{
  "n_layer": 18,
  "n_head": 4,
  "vocab_size": 8192,
  "norm_place": "pre",
  "norm_eps": 1e-06,
  "positions": "rope",
  "rope_base": 10000.0,
  "rope_fraction": 1.0,
  "tie_embeddings": false,
  "init_std_o": 0.00643,
  "optimizer": "ademamix",
  "lr_head": 0.00696,
  "warmup_steps": 459,
  "batch_tokens": 65536
}
MLP neurons of a small language model. Each row is named by its layer, matrix (up: input weights) and neuron, and shows model dimensions 128-223. Each number is 500 + 25 x the weight over its row's rms, rounded and kept within 0 to 999. Numbers have three digits each.
After each neuron's rows, "fires after" lists the tokens most often just before its 100 highest values on Wikipedia text that the model never trained on.

L3.up359:475482486495557460506498527500587530533504472563524508491489543486495518514498498473486483497499531523518487493558467479486487481501511484488483517512512504457476523531495505551485506495505511467523467512501417509494525500509511531566518501501484489465496433508543483499473488495539508495
fires after: " the", ",", " in", " of", " Old", "i"

L13.up294:493478499492524525519474529492481501499541518500520508495491482479522484530547481515437469505569505489501465474432464499491491510483520473494527493486452481470529495472455527542521485541518520493446499510505474475500509520531506498520554526458502486507480463481465512505498487467486484515
fires after: " al", "-", " Al", " De"

L13.up971:457520528463485480507485502517486509487534476496476462494508512524484485463472506475440500471504515539514499518455503456494503531435488519463509527470498492534489473482527474541489522473512482486531515534472502565501478508471490473508505479495441494438478449558476502491500485516476471494
fires after: "="

L2.up464:508501528468508448520490525476496523566487497500542505526487525520518470519490486463495501470519543507522484528464513452514513504463517476439477477541501534501524539506508486536477490521487484525492500534459446535473522490528468488519489510494520511489499486488443495497490474510494494495
fires after: " the", " The", " a", "The"

L9.up524:447515486503521527528532530499495542525492506466465450485459536487500526493503485477491457461470513508512552533462517487498494496463505454478501523469513476515557515485493499537473504527510526484523490505449487481532524543481507539505517540514471496475510489506444510472488461499504495523
fires after: ",", " of", " O"

L7.up275:519508477506503472515485521549461510515491478512482479469481509514490508496492460474513480525493508469509560469500492469478508473500487521511556500450473525493521510469518508479559528525572523516484462520501453489538533509423535456562525492488472458480491489520500496500513499470519527500
fires after: "=", " te", " Li", " Hi", " medalist"

L15.up412:525526508487531514519507515497508541520503421477576467487479477524508484545502492527471482509508493488531499462474476508510511481521519463516515481469501517478525453534500516477516517496506502516523503507482477475519511499500471487476473493501456474479495524484486526511470536475538535501
fires after: "\n\n", " the"

L14.up129:518516504512535502509463454457537479490505433479506530499441493514492512474506471504514538473547491490502520481498530503477499492503510459465511474440536519433482471526509535451548548506538468516504463470444482522491529518508525463511531504476484498515509533526483470467468530508560491478
fires after: "\n\n", " to", " the"

L7.up424:512524481477517485472522484500474519484477466516505552538512547517536553528496476472518508526472512476540514584512497511493473462518483502453477508514507505478518522457505464505512567536500519478488498509504491517507499496491502471495499544488499529486537484479487490511467480497545487508
fires after: " in", " In", " 18"

L13.up577:483515497477490464501497470505517542528551484526542512508493534492512505499514533504459552495475517511500551544496504509494495500479495488464494541519549500467506537509471489528535508537548496470468472497491525507515539499508467491516518519466460506489567496450486466545471516462526487490
fires after: "–", " in", " United", " the", ":", " until"

L14.up148:545541506520502496503453462521501533494489480459549470499465496491505485431464439499489519545526560485525530540458513501454512516458538495494484489522492465535531492477480493522545505487489506482514488501453491518491490507495477502520494524495483497508466500524487522472502510487527482532
fires after: " |", ",", " and", "-"

L3.up988:508503532520512502506492504459497550488543488494516528520528482482504492507539529489511499519459516485504515510569511530441485495469453496509517483468511545484508475461479522562460532466549502499509487512475503512526502512539477510480507519510512476495524538555506500493492487515503521501
fires after: " (", " the", " a"

L3.up973:532517489528531516527516501541496540556505504513465498547473504482502486514530445486511512478467493530521468546502449498545507511473533514522476526492535538512464494513492450509480517500487469488520493503463492496509500545559495498537521518487487529553465466494515537515495512507530497495
fires after: "\n", "–", "\n\n", " the", " ("

L9.up739:473459529483514510490490523522484546517534460479486492471464523505519471454452508523520490526506491493529506493527492494514525461490519465500439485473530490516507492486488531492508498520499464479557459538528539527517509490510503548508496477516489461504532474509508482479488498529480517555
fires after: " |", "-", " Em", "."

L15.up649:496475502481497503503496528482456557466516489465587501514485508496469531457481525488502516505571518509505459514538470454492560454510468485541557510529472543488549500482501508486469504499515496488519460490484544478496467555476488459470495538436530493557489463515489500488467492492481528493
fires after: "-", " \"", "\n\n", " under"

L9.up87:474473503515507534515481460491483468482485458535510472492510543490493510489547484481520521534523537484491491539546449526497491501499504515484461493467527494527473499497505495483514525490516471489504480522533460476558526522536470509526479441525520528537498464525497476497484524445525466506
fires after: "′", " the", " Py", " lo"

L9.up0:550508536476489520490526481474505496560512477470487498513505497467496563477520521500477474519470509494520544492520504543508515489495472527466515496483508469506481486478516473512521511542561531448491528518489503488537484517488502508525479511517528482482527521510479490513470467531536515475
fires after: ",", "–", "0", " .", "t", " 7"

L13.up492:518459520488496535478491441474466529510497504493480491494475496502531491492516532498524518488492525494541512511518483484465498530497477492515447486483567518482506491469496521491509492495525474497509492515486500480506498539546464499531542481540521509484474515469506499466498549536504509480
fires after: " 0", " 2", " 1", " |", " 39"

L14.up446:532488514513467484530475454529501480517503488474505493513508492498528503471543474513501440512520530504505508486504498449498506519474512482536458508500539532530506506517524545534508504505532474510557491536468564515464451501491491510529478513466505524507509510505513502501502470469517501530
fires after: " |", "N", ":", "{", " En", "-"

L15.up281:483498484516492489531513471500536547469500499493482522510494496541498471489496523521516503482504478525486502477473486500512512485527522492495493494493496460481459490508503541490566525500487493520469517537470424485469439491539526493540528513501480529444529474538485455492548488503479490515
fires after: "\n\n", "\n", "=", " \"", " ("

L3.up329:533482514473526463479519522521483515509508478501524499519520505478515528513451495502510499497476522526490566476525447450522512517492539527468495490464499514471478499510470487534515506487521526449495496481464508517482512519503504498508524476442533498504526485513470517510482510488510478500
fires after: " United", " the", "S", " of", " Cross"

L14.up756:519551528464532530505464479513492511505491491509516503526503501504481489497505495537491517548495529490514478522515445466481466490477502504474509548527536547468536460509518489491514503499506485521484506494515521484559562458504533503489525534488493520465513498488501471538483478491513538479
fires after: "|", "-", "\n", "–"

L2.up208:463527454427502522505473460505538484524502499532473517513464541518494481527460476500490459522478515509522519510523493516477513480474501521465487492476486501518525533478534496470478527494472496513504489503475472537481485551517512487495478498526475574495513465485474505488517485531453480549
fires after: "=", "\n\n"

L13.up374:482503472462550498479490505524514508501499497456498473503485504496505501466493493520439501513467497492492500539493516534482508468496517518479534510434493459532508495527459453508507493528532476517469482527519492473507532488544487478475505493469440506488529466504523480539503480480488424509
fires after: "=", "'", ".", "C"

L11.up897:497493491511523498464519522480545516547485511478475496478519488477545496480500493475491461469515536513515509539504512477509516484466515504542520475501486544503504515499509507503511520488504464513520464526516513521478463529568517477522536482483517502475532517459502527474499507496493466502
fires after: " |", ":", "{"

L7.up584:498505501506482455537468482477446537536515487496519487531464513505522531529483449482495528444507512511506509484491441516498510500472438475492533512487526519469532483487486523495515507509542489460498474512452522491478485497494501511483492507481535464518501490505514432482514533473566529509
fires after: "\n\n", "\n", "-", " alter", " se"

L11.up419:502507504484530489550511511525520489503509486467513447501539499489504522475523502472503486522459513525499482521440504484493447485463508456496503484525487486515473495478491516527491492518504530493519445542490543478481481539509503526493484526461529508532556479517488539510546477476466484477
fires after: ".", ":", ",", " (", ";", " as"

L11.up219:485519501471486472541498507520483489525534467510476567515526529521505463489529517508510510510504480523543535488551470500494514527463527494496445471535482499534535477508507534536499524550523524441525503529494495512503504463523516460532481475514536491454517544543528498468507488501541555478
fires after: "=", ",", "."

L13.up568:476514498454531491521471482486510533493489511509498478531514564556557532464507497504444545490539509529523469485497502496501489512494519535472496469507445521465487524480513522488521526462508479507509527514483487512523455536518495510549510467505455497479523515467512461520532483453536481541
fires after: "\n\n", " =", "\n", ")"

L11.up761:487472511464484476503510549523517505518554472501528522542476539452528483513487478494452511516478508482499474513461481533504515492462510502539519502514494494466500492464512488553534516505513474503533475512501524478479480498487527503511538450503527468527521497480469504533502517514515494511
fires after: " the", "s", "-", " a", "|", " R"

L11.up964:520528500470499535490540497492559521509487467493523561505521553505498572499454504522469513460471499499574493522502518513479478489468511486505529537478514432482523472512517514543495505520540517479515488520488561452514477497501473461526502521485510490483470506559467534497461457485493495498
fires after: ",", ".", " published"

L9.up57:492526514498491523516493491509514518491490464530538513497471537504483502438471520543486473500533478514536520497479502438485480454477471506516494513496472453574503470474558510516512514525525497537494455510488490516470534533500485475497498491486535535495526460485490513511525520502472528513
fires after: " \"", "\n", " (", "\n\n"

L9.up827:484511501510502546503534510478521534533487480552507480563494511514509490481513516548493480475499511522507488528474501463486498500438527460550496543526489451489590538479512540524541528486522506485514496515522488499471524516515487500524548486490487501483522492501525529503489498529504482531
fires after: ".", ":", "\n\n", ")", "ug"

L7.up225:486507480517514506550497466478483500529513501519488457496484503538540462509543490521499539540508485462489542510463473462503506489505470482489513514503504481537512496485475495502506517522481458522522497498506444520499505567512517458483512487508528514492512484497479480487466537478493468473
fires after: "|", "-", " par"

L13.up6:509519513506572532535508466508474488502521467473496482525501489468499541531487509517502501490508499516517536486524464537471480459476491509503512490448529515538529495490532485484480523526486495515463515476524539489542488514532484486487517494517497522520485502536486492500526483516509538516
fires after: "\n\n", " to", " has"

L13.up746:493503482489492483484473414515543504501563484460523516529449508513503507443544535490499481537493526468493476492465493479438483501468433491499499508505507512509528479486484483488477508522525496549490492498498515480535467487498510506523494404503483480552524444524495490487495526496486521553
fires after: " \"", " (", "-", " un", " Website"

L2.up368:536516509495489496507507504538501495505511493494519502478516495514546540535479480498560466456498556531518481503508481510487496516502482501529469552481553503511502512516516496487480546522514515496535458537506521483516535515491454473472495490504496490502520520540487523546537498488512481461
fires after: ";", ":", "S"

L11.up267:546470495482507495525513465483522500485490465495547564469471518502475480446472496526526542475494492498525509481509487482505499492475477508473485497508470495524534448451474522536512504495505444469468500499515517470470482491537497508482501473510503478525498463529525493502513450505531475524
fires after: " |", ")", "|"

L7.up140:488510511534503513486513477495528521484507484493527516555503515510513503481508479507522537525540530501509486517517495502498528482493515475483512489465542537485573475491486540451487524499500478470512504498495486545501478512491536495455492514518488484522544513469539491516506490484541497532
fires after: "-", "|"

L14.up740:526518479508490470520472533491510541496548454536506501518489503503516513507495493476505513521522498540529514497498497484499544545500544485504493511453534518463522485471525498531502485481578540454511523526499508506474505493493493465488479515479505480484488554508481504474503537500497494508
fires after: "=", " =", " we"

L13.up233:523526502489575506523470491512487497481482496500477529512464467538515519522482529508514544449536513534503520483481466470509506488477488498539483482486495496488498522502519477491532506493494520525467488585505506467506521512489495536494501492501502511527490514497494488467487465518450469514
fires after: " is", " a", " was", ","

L15.up712:470525513441520510517489520488527511503511516494478490496485539515508538492541519517494472457538532520527517534496474528487524486500521505506502490552432496522542541502524476505510517527514490486500484509472480496534467509511526445499537484507499479507518482529486501429518468522506485468
fires after: ",", " 26", " 12", " 8", "1"

L9.up159:530510510507506494517496507525510496473535497424480490477516495554545440472497514525487504460527524479533538501484506495494515522478503483475496462477503525472520481481467496520518524487491515515497494518503489482544491507469526488552488474461477501484491515543497460507484480491487532523
fires after: "\n\n", "-", " res", " des", "De", "\n"

L2.up548:508543491520552498470489542480498557488523501463481469481480511540505484505507505498533478447540503493519500520492449546483508483485508510499475486471527472516518446486504499532516554501530499465483509517468498494460510525490486517499516486494511488457492491511558487536518479492522465462
fires after: ".", "  ", "oc", "%", " the"

L9.up144:474494534486502537519496514500548482476498452511536504496481547495473492528543468523487505526510484515507521493504494472511514528423476467490540507501513498501464509453509523514516498516509478478509508518517508512519531499488486518502515462533486523528543520506468497504525508494496412482
fires after: " the", ",", " was", " Cu", " The", " is"

L3.up854:481521522455492478541496512467509527508486430436501487531482545492512471509509480533477489497528482536530499494496468496454513483522500476483479522483498497505520501451479529486522497541522511504470481515517494526532494490495496466485503491473508471520550524533498463529440528510514535488
fires after: "=", " =", "\n\n"

L2.up350:516505516505567529513457518554481564499506491520507514481487499482544501496523481502491540497518513501492511510462492477497462502492502498518518490492457491511523463440563448484471497538484518509477451513476508476516494530474514473495527499515513516500511438486503528479465480496467508512
fires after: "\n\n", "\n", " \"", " (", "="

L2.up166:497530499476483480491521505508481505528496486539517524527496538480506483512515492520537511522481546463545527518463457492496522507452489470530506489485523495440503472479515515471483530526540501492481476543499468490543455523503479459512519501497480497509482431550512479494454516468508473529
fires after: "=", " the"

L11.up392:497511454485485497521511486520483491469511479465512556484514502560496516509501543446478486430502504471517536502445476478483490480492477499546504468481495478502515442462472491550515517545488464494481482546508515488521529515515513521475485463503492503501509470490524456522498472453492518499
fires after: " =", "\n\n", " is", " a"

L11.up814:502496535488525531528517492510491545464514473484504507499502502502527525483502514492516504503539511488501508491485495462490501493471491511484483503497503486491517432488441529465523510510520499521507503531500490465515472498514461481546525493530485513452524512505513502528472530505499472505
fires after: ".", "\n\n", "\n", "=", ")"

L13.up241:460466466489482491533508503536526475529557523489550504518466501578502518494493562491486459515499547503493530512497470503511538480480501453501463464522478533527544489523441472497486534509534521515471486507500491543492546489496482473497488498521529511502488454491476487526463489466510527492
fires after: " (", ",", " in"

L2.up120:524497483437513479515505539505491504542481491548534525496494514524484486500508498500512482514453512499505491508521476452472507511477491490508477481469501518480506501503506518494462553535547494521491478505518497477486515522471506461535507472523442492487521470514509486536507472550517506541
fires after: "=", "cal"

L9.up432:554548538491522507514468465507520474528506464445543505448479541494504526474503520458458476514548492505515524535515491480460490491463497460513496514479495500493548521531504444530506519525533493489454469527492458470541528506465472450500491528490466506491540513494473521486423546521514483500
fires after: ",", " Women"

L9.up117:524507471462511494507477478541526504493499467499492516476524505494515478550516481512536473527499540524539528478539492552477489508465528518552495444492531492499477487468545496510505517507518521506481467512473501489553518505540518481475526474466479478500493486479486511513521482456530497481
fires after: " the", " a", " A", " 18", " in"

L9.up310:480529478437564525512509537479517517511491494484479526534527541484487530491466462499508485508492517517513492557524503533506498529472498489483497500515507526434508473487547479547481524507519489526522482530515501500513482513515494507522533479505486478485531503468460476499476522491516507493
fires after: ",", " October", " May", " July", " September"

L13.up829:529503486480502445530505495490482506472544474477527499503497519511539476476506541496566472488503523489506506485499505471504494508469481482479486519483492468529535505479434497484521561533542503531435527527529489533443508527499526482484522528504521552504527452487480498494477462472493537494
fires after: " |", " 3", ";", " as"

L9.up78:475499485442498513518483568443508480493510509446507514522469521513512531477492466490521501498496536535504486502518512508528476479497471481501482477526500532510465485510515445520549485515505463516507456504516510545481484512463494478521527555508490469471508470480485470518501512514552501496
fires after: " |", ";", " do"

L7.up662:488484493529548531494451463527495493465527566434503508511491489498525530525487479473487445467476507474530523467506492521509476481498510475541507508467530546482508456528524485525497559470497496481511472496503524497471465521509497467512537538473545477523500506535476449464502477479517476510
fires after: ")", "°", " /", "″", " Car"

L13.up136:526512515505511490551533498487473517484529488493477502516480504521511458468479517527513509524533516490515507512454498522511506552533465482546458481501516518543510522508517532496500550562518483493434513522505525532530498493490472473522520510513490505491473481488502519477514520516508493489
fires after: "\n", "si", "-", " his", "n"

L14.up1016:438521524489505530505537499480526486480513469512540541441502528493478492488518491525511486490492477514511511508452480479473512503481519491496518484506431497545542476494481509514496477517543474525507477515489520488467471521497502484493490468517544515526500499492471485474454473502507485546
fires after: ",", ")", " was", " is"

L2.up69:510480503491505495505525506576512477475486471502520509447494560487527523476461503497529485473505471503489509514527506471517507519462522472504490453472501523511539479511484484577509521507473526460499497528465478518488508517538536541524533479468510504479527503517456478500532476494504491484
fires after: ",", " the", " New", " of", "i", "tar"

L2.up445:488547467506533491516472454524480510483548512489442544489527482526518511485491461479529497508521481470491546490500483471491491529494451485507514524475515491496478495497499481499527524490488479522516459482515488532508485536441481469542495434502502515495502481518456507459530470519455492511
fires after: "=", "agon", " hum"

L3.up525:479527504496513472522485469518494504573549465460518486510478510499498513512484514514516501529506504530536504489531469480466543529497503431518504479449544494546499487476510525493481497525489502496500487518497511482488478524512521496512479476473458502499485459539519517509512485463519497512
fires after: "S", " al", " United", " the", " C"

L13.up53:502507529523528554513537495538461502454482499494493526530466489465518498460525504472491507532503510450531523462529501509428495443513547547511512482496498485452501509508504503550524535512508543495523504507486504487522524534463519467469510502492523486495505493479515496477476476484507512473
fires after: "-", "|", " was"

L11.up802:518523478510494491477489529514484501483539503478537495480548530493527552543506531488480538506488503509513477507541486476488507490466529448548483475513514540517519505478536456550544495508529513509492515491516519477517452549501532489507494533550526494508514504501489496517433485503496477518
fires after: ",", "°", " |", "tic", " August"

L14.up398:526541553488500466541496463517493490540468523464536516479504486490542548498500456489543520546533524483510496512504471489498494431442432503468499521516493500501484494471488489467485507518503479504475441496504516487542493499497508532511569496505411464463486507486508511503487476477467497474
fires after: ",", "z", " Tro", ":", "an"

L2.up824:503533531477539499544478474528483493513523464491520530445482506513531517495533448528532511524553506534504515513541504535453493536510511513475490519508504546512461477484527545513540529460527473464511490501516467485496498529477456488485502495499447479521502521542473512509476491469457492513
fires after: " |", ";", "o", "li"

L15.up992:524489518471462483487521506554497541474490513473524513552445527513501520524552515471521494533500530515506484497464464487460514499459490532519521473526493525483544470475457487496530546501527455502493481492474537452540501503509479475520457516510505549478523501515525477454508490479535547511
fires after: "-", "\n", " 2021", " 2005", " 2023"

L9.up188:511500520501504500520509507513510512505536453469523464502503479471527514482513448545499495501528501525515533486465462496453457481506557505497550475467495497521489511506516538501515526506518451521494505545529473509539499515519481496528506488492498505513530491492513460460484479484498499514
fires after: "'", " has", "No", " who", " had", " al"

L3.up748:481533495479526439547521529517561541531498430479463541487506530483497513494465480491486494518487520506510513502525491507491516503494463453486503476482500502510509480543435497531499493513496543532470479512491494524526504498503492467525521478473514491493484452496502496516447542508498475499
fires after: " the", " of", " The"

L14.up645:446498508493490532524483505531487491447507437458537520526487479523510495510530533492487521499527523472525507521445466502505481473482476433487561498473457502488529469504510505469523490477518463446493475528488514502487459510490482464456525514530478512521495488511488501481505441474498463490
fires after: "at", "\n", ")", "-", " /", "rel"

L7.up256:525524498515511515506497516466495517468478498504498495489525605511518480457477504488535535488524501541478576449498541518463477520494473506485500505467517508526469532486486475516475498517497504473464483484493513472526459519503516489519532484492520514449490494461513486527539501524485473521
fires after: " United", " download", "mp", " dep", "d"

L13.up123:471541500492509469490472474509504529471510502489521492476497508539545552451485547479536505468491529527519563485478511450517513507454508508496497524520467492549518494456452501476530504512515452445524499561508483478491510526509488469487507499490502505487550534513528497503483463466522526475
fires after: " |", ",", ":", ";"

L2.up887:491498496491498465516479518511530540527528499515515484517531511507507514510469520516490460530506544492502544518519479489480541461491489494531536535510498487462549436487494489500517544509509499481526495527460504531487501500521504467530507533518517493499555535528533479529485509522487507504
fires after: " (", "–", "\n"

L15.up705:496511461495496483517539511529505512561545488491528476477512485532514529554512503543518523476507491537516469508491492479495509503489499479525515463499561522493478499515537537475539527475497528503491482525467474495470506471526493493487516484497504556489556481486470497463520474474521499493
fires after: "\n\n"

L3.up79:490486473505492485526463489494549500476483503483483504483500534538518500561499510541457522525489513529500513553561488509501540489529472488470497470479509521519499524505512455475502527511500459508499476508524488491514477490507498458496489473501485534458532487520481505526489469453498490527
fires after: " the", " United", " Liber", " Mars", " |"

L13.up662:455498478501483504512500489478534519520517492466532516448521541499551448512539493483493532500474495488485490510481524504504512463502499481518508453520481476473514476474533532466490495491472504486492502510487523510569485505486483493559482537490477507427527510464442449494494483477553484503
fires after: "\n\n"

L7.up700:519487529504485475535501549547506514512541463447519526503487490534547451476523509521524531501548516516510505456510457460473480512517512511518500494478562526524485479470526507514515530491530464498499534492527483518481493482502516488500509523506484521478539522529507521496515492505527506465
fires after: " |"

L3.up461:462521515476517495525517544539500497482490491496478544485527555525507472487526512483482504461528489460471491482442470516496501485473481486541500497491519525528510452463498492546519498530515503508488489564485481500564523502455450469464502487506464525481489547504457471503502524474488530487
fires after: " (", "\n", " subs"

L2.up10:494474457471494499541502491525520476525508511504509518523498551500505547515470502504460510523517509516497545525545507528513520494549507473478478481483516506490519493497547492539520517476527533498490464493478535512522509502499541477548534494551505502506538473485475511552466510471557496478
fires after: ",", " of", " in", " the", " |"

L13.up955:461481508516502488523493492561472483509520503452508505472489532576485471526526468503496483529484504507521515484494477547484481453505479481501520499515504536501496484515452465550527530506517505535492482519525480590511509528519480449504495506503480527497518511480501529466513471505486515507
fires after: " |", "–", ";", "°"

L14.up712:464518551491506504510499525546517509509540462467542516513472535486474522484464499471492522503477485535491490496485494527485489510469509519483531503489496535488543497505519456494493489514487477517540505508479456498487528509511502466476544507482508548479533463514500483445505516463491488482
fires after: "\n\n", " Em", " Label"

L3.up827:464488489467507534515487465526484514493497451498509539500506531525497490499459506505497437500519497544502521507547494501462494483478531471485490485559485502484493489465531490480487565506453503514513487492462502507526503498525494471507518466507480475506501471482516479507458540465482475463
fires after: " (", "–", " |"

L11.up529:494493496489499531530496490511536477522568496495498514485459536515503472470481495549539505450545538493508481545455514483495539454488481501493536472512515522488501505511498546512482492494493532486508516566502515511548487510481458501523523485483488529457503506530515478476448479508496487499
fires after: "-", ".", "'", "d", "l", "ul"

L11.up377:481510481516500517524514454471533486514501485508505541517526490503525493498481508491511536480495535511535525448495497481482535463483492500512502469457525451496496516482509464462503533529505504534497469498481507541522486505507550506511476474507525495516508491500470455490542500478547491548
fires after: " as", "-", " also", " (", " /"